{"n_layer": 9, "d_model": 768, "n_head": 4, "n_kv_head": 4, "head_dim": 128, "d_mlp": 4608, "vocab_size": 8192, "activation": "gelu", "norm": "layernorm", "norm_place": "pre", "norm_eps": 1e-05, "positions": "learned", "qk_norm": false, "attn_scale": 0.0884, "bias": "none", "tie_embeddings": false, "parallel_block": false, "init": "normal", "init_std_qkv": 0.0236, "init_std_o": 0.00557, "init_std_up": 0.0236, "init_std_down": 0.00557, "optimizer": "adamw", "lr": 0.000596, "lr_mult_qkv": 0.4, "lr_mult_up": 1.21, "beta1": 0.9, "beta2": 0.95, "lr_head": 0.00372, "warmup_steps": 558, "schedule": "wsd", "decay_fraction": 0.678, "decay_shape": "linear", "final_lr_fraction": 0.05, "batch_tokens": 65536, "seq_len": 1024, "doc_mask": true, "train_tokens": 900600000, "steps": 13743, "dataset": "wikipedia_en"}
MLP neurons of a small language model. Each row is named by its layer, matrix (down: output weights) and neuron, and shows model dimensions 528-623. Each number is 128 + 24 x the weight over its row's rms, rounded and kept within 0 to 255. Numbers have three digits each.
Before each neuron's rows, "fires before" lists the tokens most often just after its 100 highest values on Wikipedia text that the model never trained on.

fires before: " as", " by", " for", " to", " in", "ed"
L3.down653:134160070098116128142137148169107107104149183172140114110128149157132119142149114130117146087102095147178138102171149126146144080152153160157098123121127119163129122071105137144115156081112115140106104151161157113146148129082084157156118078157129119081135105167139172110146163129147102150

fires before: " |", "|", "=", ";", ","
L3.down1647:117095133168089119137145137164104097140129142113122139137148163161155105159146171177146122108127147138139133125113138134126139141127152120110105134106102157138105145156084119106119153122149098141116134131167120134115135116148103125173104150096174111099085153108181157128112085109107126112

fires before: "s", "t", ",", "ve"
L3.down869:175085157099106138126108107088137060148121111141152172117131155084100121139156123136146108068089107120120152104160129154173112144090145101162149153167146120128186147174150131137103146177103139163093142208109147086151133127161120152119104138129136108107136127132120137183146151129117112145

fires before: "\n", ":", " by", " date", "N", "E"
L3.down1666:118147137144099118136158145141146117104147099117116144115124133179085140122119151172140080127131113126124094109140068124114141129192175143131150119197144155127111134155119106089117125132110097099111145093106079167138142141128185133149121128127117164108115098127143123124154141137164136112

fires before: " in", " by", " to", ".", " on", " for"
L3.down33:159151105146088104108118119153111132151114167142129140129111164114154105124119122159114113167140141114141158129175093065149142128209151149106129156112134131147108124145115119134146143156147102126130181098107147144097141136094106113182202143081146090109157090101117171150149129134140079116

fires before: " |", "\n"
L3.down887:133115140106124112122120138100119128120147173127131126130106097162156128096123138090121127144116144107143156121159116153090094135158127100137143120160107111117146128122126128131134124144115163185143114142140107145175151135154110087153110139141163156146113129137128116108096153136147122088

fires before: ",", ".", " |", ";", "\n"
L3.down342:134115132140104142131097125116162119118106131145136130134134127149113137131167110176125098148118159126133123160120129124137106125146136081086096132117158152147117118142110130149118113144172121121088136107092125099112111138153127164134129169125135092129138130131100088075124143120169134089

fires before: "\n", "-", "  ", "|"
L3.down1093:169125126131067047129122103131090147108114111136112171109129127128105146150167118119128173085138157113124086142136157103111132142100104130147112141143124118150103137099123113136088136163148136187144156144097115134100117124130099105156121143118124148113124124145126172135135127125130099080

fires before: " |", "\n", "–", "'", "  "
L3.down4213:088095133136099133055127156131116089111138059119139122095146226153170142135163152119113100114112060165178111136089140149159131091152143100146124105146119137122127155104177122156116138146132164134070112128118112127104100167142094164139111094153128125169131122086103089138097118124115165127

fires before: "=", " |", "–", "7"
L3.down1665:109106085125110098123149132117082143169124090071155111113122123097142149152108129141155135138133119145130143079126140145173126157146160147134126133167162107154118117084144112157163136130108101113150137104089161136124128112101103116108113148097113092093101132129147127102056110071135136156

fires before: " the", " a"
L3.down4147:095138143117129115129115153090109110119164113160110090134147133108162145118130129112149115093156089130156122122098117131143145148093148142136137124143158136163139124136047133088148134102118123089125171114157149133152143140200123148089150116098134116084102102134123124146079099190126123092

fires before: "\n", "\n\n", "="
L3.down4069:130160129114115138143129146104146089065117145123131155119111146143128102128118119130135103091063145122130156122098072153093123108072131131121102128150141122112101113124100121120102141142113128155132154133139108096153129129161101185137173126147184128115125146123117152130096130139145103100

fires before: " 0", "\n", "S", " 2", " 1"
L3.down1966:115152137153173131142126102113137101130105156172151101149158150167128111145136139143150143156065131144117161125142113113158115090134152125130127112134070135159110109153125123131094113099117104147091138177157093085125165112092121129119139109133085108134137148157101115060091128199117131164

fires before: ":", " |", " the"
L3.down66:138114129135096118094155127090160114118108112165126203117113135106105119114141134145100119136127071112103124153156110145150097124153151112096139159145111132165101141117079135131134102137095140120139137165170136108138175110166135139120150108090157129144073151122151117129139139116133126130

fires before: "\n", "  ", "\n\n"
L3.down3858:139150136104109110119091112115138134088169146153117145108125083129136121120126140133157093082131133126115097112066119116130157101086095160072113114101127107151131138160141124130168094175168114147126148094146140113113091132116113134128130141123137118092133134146114109161124157098130124137

fires before: " to", " the", " that", " a", " in"
L3.down4157:156147078146143143115145102136145161123131120142150128140118139195138112139149116127092111162126156117120104136136128145149133111133158131131124141128075126191169111134100137127153138134105128123105151153122169118087141132068127104156147136152124152161126162125121076131127091153087162143

fires before: "=", " |", "|", "Career"
L3.down4529:109136064163124128158110173125130130086136114103104094126118158079135110145081137136112120088147107164083118098089118078167159112124140139149136113122104132115138121145074099127168161161185105072117131115125106139110116130148103143185100152119103129120146133111138124118089142138158173141

fires before: "-", "|"
L3.down252:181119103123146126128116142119142150129136105127109147123124123124120125122146124118144104109109097101122137141143141079160141142099133119134144118120103125155138156112113085104119172112140085168143127139129104123175125141143103145125159121104120166138114136092113152124123125146087124173

fires before: "=", "\n", "\n\n", "M"
L3.down122:135116118180156152123123187127087127112120138109146117125080107124162122110135152112106118141091104128110137097139160127114162145157113125147123107129164116142114104129085118110127077126128151117117142148198104135161110116147090140134130129132108146120081103132089132128094131149101139153

fires before: "\n", "=", "\n\n", " life"
L3.down2084:123127132105117128131145128114141109115131086127105120151141147169130108140152133103115105147130106135124118136127104162085135119104190127111108110141108127097123115102087126147098119135137126142107163138121161089117180119147119139152190135124174120128138149121097124172133138138092098128

fires before: "\n", "=", "s", " |", " ="
L3.down2965:102149143136091169132157162105089135132133127137137172111119165140129103127154136137136110099084124118137147165151140143151137118151113119132125129136111143146134099098113123110099131121085115124135107128115100101148149124138116101172089132126117109128153100151152118125103109083153116154

fires before: " in", " on", " by", " to", " at", "."
L3.down1145:121131113130157115136128113128110155121107115141105131137116087085140134127116114116137129107194163125161092144133163061157133092178149130092131127141125104168143122085168122120135120129137128134144142106142087103116138108109162151134177114087136138141146129113153126108148141149114135158

fires before: ":", "\n", " date"
L3.down1713:112150139137127104114160146115165080177137154139167141153082171083128117150168114160107134096101154122145135133155101134116147133113131099099138131091100151146099120114148144118114166147098096117132133099151132104113135122131164135146186136162090172144156141131075078102198167141137146131

fires before: " |", ":", "\n"
L3.down531:082139125122149090110141166117110062102124179151147134138148164131150162132110126117165153079147074118158175130140122077148108143141169120126099132115155105134109124125116118156163127183143106108093107114153126114092125144134113179207110140137133111080102133100148093123147162169149095094

fires before: "|", "\n", "  ", " Operation", " 0"
L3.down896:138111116127162146118121130078122171127141068085116123110092103103114102138138153057128118126104130112126124119088115116134117121136132167152147137134130129082117124122142133101134112178141149133132102115111127123114085133140144141139120145099145116098123110147139084118134148103193174104

fires before: ")", " |", "\n", ";"
L3.down3758:161139088158134152114172119072116122124103119157111146146124152154159104161163108154085092140097160114151112115215110131154158129108105125107124109133100129169149111149118141127117127120100102124146136073107138097126101111120120131081144070129108106106122122124140160146109147126120134182

fires before: "-", "|", "="
L3.down4562:082112123160130155132136165137119104104164131138161130147100113147150135132126105133092115116118108129138176147085097125143143089176072115167117141125156140130120094159133126126169128165187067121110079111158122136165133106117113140112144130138160081070120132089102090101076144149093183154

fires before: "\n", "=", "\n\n"
L3.down2046:126107143126096122142110171102157113064136118156125140135123106111109125114088124126120072083089162123148135114088093153099135105086128136085137144126147132110106123126085120117104133154121101157125159124126103116128109141154095209120161114116197139090134154115121146128110126115146076122

fires before: "|", "-"
L3.down4058:129131169125092114133079171109138150128179107104089102145165156060112106123131144086112115156128173129153137090109160148121123143106108129113114126128085127133077119102152144143127111150119107157091083163138126116126126136146127154115163149135146140146135169127143141128107135075147118096

fires before: "=", "\n", "\n\n", "|"
L3.down1140:117108138126125126116097138141158104108148118110128127138105170125141108116098120138180108090106145132112141109097166125178107110112137129093116147128133122130111128134132100131130175138128105161087131173133095091113133140136117135126136122151150154158077127132159176110121150145110132124

fires before: " |", ",", ".", ")", "\n"
L3.down2416:135119122140106128114198131114096121106084107140158150137130141157151126138159118143177138088181108133117141114107097150129124107155133080101138120113113118085089154128124125139078111115128160159170093152122139133088084144118150141179158144151154109118124138138122112143173142110139068086

fires before: "-", "\n", "|"
L3.down964:149095162128146131101115159146117105079108105129159141108096151137097133128109119094083088140111117159089128117080131167125110168136166120073137136133129114113138152085085132165078073131132113139117189137159119115123112135136107172146164124148137162097115101130134161101104130097068136163

fires before: "|", " |", "\n", " 6"
L3.down30:154098144098091144123123123094123135127136109146096125146106119107051136135125125112099132123109173119068138133111149087105134144083095109173127131134134124077112131073122129116123110185151105120123155116125122102133100119159111112177127167120188144142142139141099087162135111140182145059

fires before: " in", " by", " on", " to", ".", " for"
L3.down1983:125154141123111105110091143115091116121146127126100115122119091056159136112104150156142135097159123134119150117121130107165130109162154105073158139102187129125107115084121128115146134142153098135113138082103120122091154129133109153136173121081119104060122108120093146113179167118180124088

fires before: ":", " a", "s"
L3.down3582:115142165100137121098116142114169106135118131134108189157157095105135125142126098135105158139113097134162174131099131125134130132101176105096162128129137086167136167089110122123120130154108095162116128089133136120140166117153155153148146114098126129104127112126143129129142104148095114121

fires before: "=", "\n", " =", " (", " and", "\n\n"
L3.down1809:127144130133114114121172139108107116126153110111114112121088139123155119165140132165111136146137109125113119134159105110128086159097118100153143167120124131147158107115186127095094066135126161130115069096130092119114159129169121121174128176137146111116140135110135103154143148082156134152

fires before: ":", "\n", "s"
L3.down1190:141131106063116125135118108135128027150137105139154146142086142090101107130147142160133133118120064138128110116165123089121129120114200129148117105141077142171102128116156123135127135119094107095103092120115110084123123111112154139151145100109123163104147135150119121126156132127133114086

fires before: "-", " |", "|", "="
L3.down3572:100099164123138157142058138135157148090115067105113158137149120132140171149108120130161045088127130102165105112058149092129136129119146144092145151161132158147131135134086117112125145151153155134140117111132119115115126117170114154146140124089163130094114113142125143144123150158117122086

fires before: "=", "-", "|", " a"
L3.down1365:054144165093110069137100171132101112108139147138109114122185097114096121157084131127151149114134112125166121115139118117116131055126096101127158134124128124128131138127120106133162135065110127117141149078133117171113106119131116161138175115120135142147123141116163157148111100120123116071

fires before: " |", "=", "%", " =", "s"
L3.down2733:139137133112129167111152155158116113126161133116118126165107174134114119151179143126150101123121108137161126152124159129139138095136150123113118141124139102154149109085124154120143107187141099162119075127136128125115133119159086100185119144125111093073107114080101110140124171088106114120

fires before: " |", ")", " mi", "%", ".", " km"
L3.down121:129115122106080125111106138138153105111132118135069113137129146101076121104138144111139108088162158125150116113059161116165131111121137095120129149154181129138131132067090133139088142176110167192086159138115124123060145103146110133118156145122137078117136120140140120123098106096112140109

fires before: "-", "|", "\n"
L3.down341:128190147133201137163130107139143145117161121090131135186145126137136067148116111164121151134129130176123127106107150132124195174154150160132136091125109115133123101140077105140134171094133109138105118127130072107138105148102161141124163074143112139093141131117126141142151156139080134126

fires before: "\n", "\n\n", "="
L3.down357:117140153115103112138119160114158076077117151147155117148110137114104129130110115116125064080109134126165141127098110182084130124103108116104151124151130135089107120124092111134087145130098142148134148107148092112152099143151152193119162115140155129116135172142114113122094137077143110130

fires before: "\n", "  "
L3.down1886:136128134101082109130103108105135108080151139157103118123100076133130128111133123115154084077163141132109087101080135083090137119120110127101097116118136129164131145144138135129128121177171129153107156100153159141109127136147097149124120154113140109099112134156099086150116158113137120131

fires before: " |", ",", ".", "'", "–"
L3.down4207:123142125121138098136132124115148142106160103139149148150138120121112132127142115121153144170132132139138120138148093164141098119117083110135114129155125081157111130164110127164113081081109166117124112137137125138184136120128119096117115121158150154124131081154149124115101135132117160088

fires before: "|", "\n", "."
L3.down4286:189126141113112162108118140141180099117139104139106128137071147116098135138124108151118137129101122152134150124121123136064149139126143073168093150138095152090104105138101110112138113137112107111123102118105071104139160143147127161147150108092134107134134138115118139105091112126173133087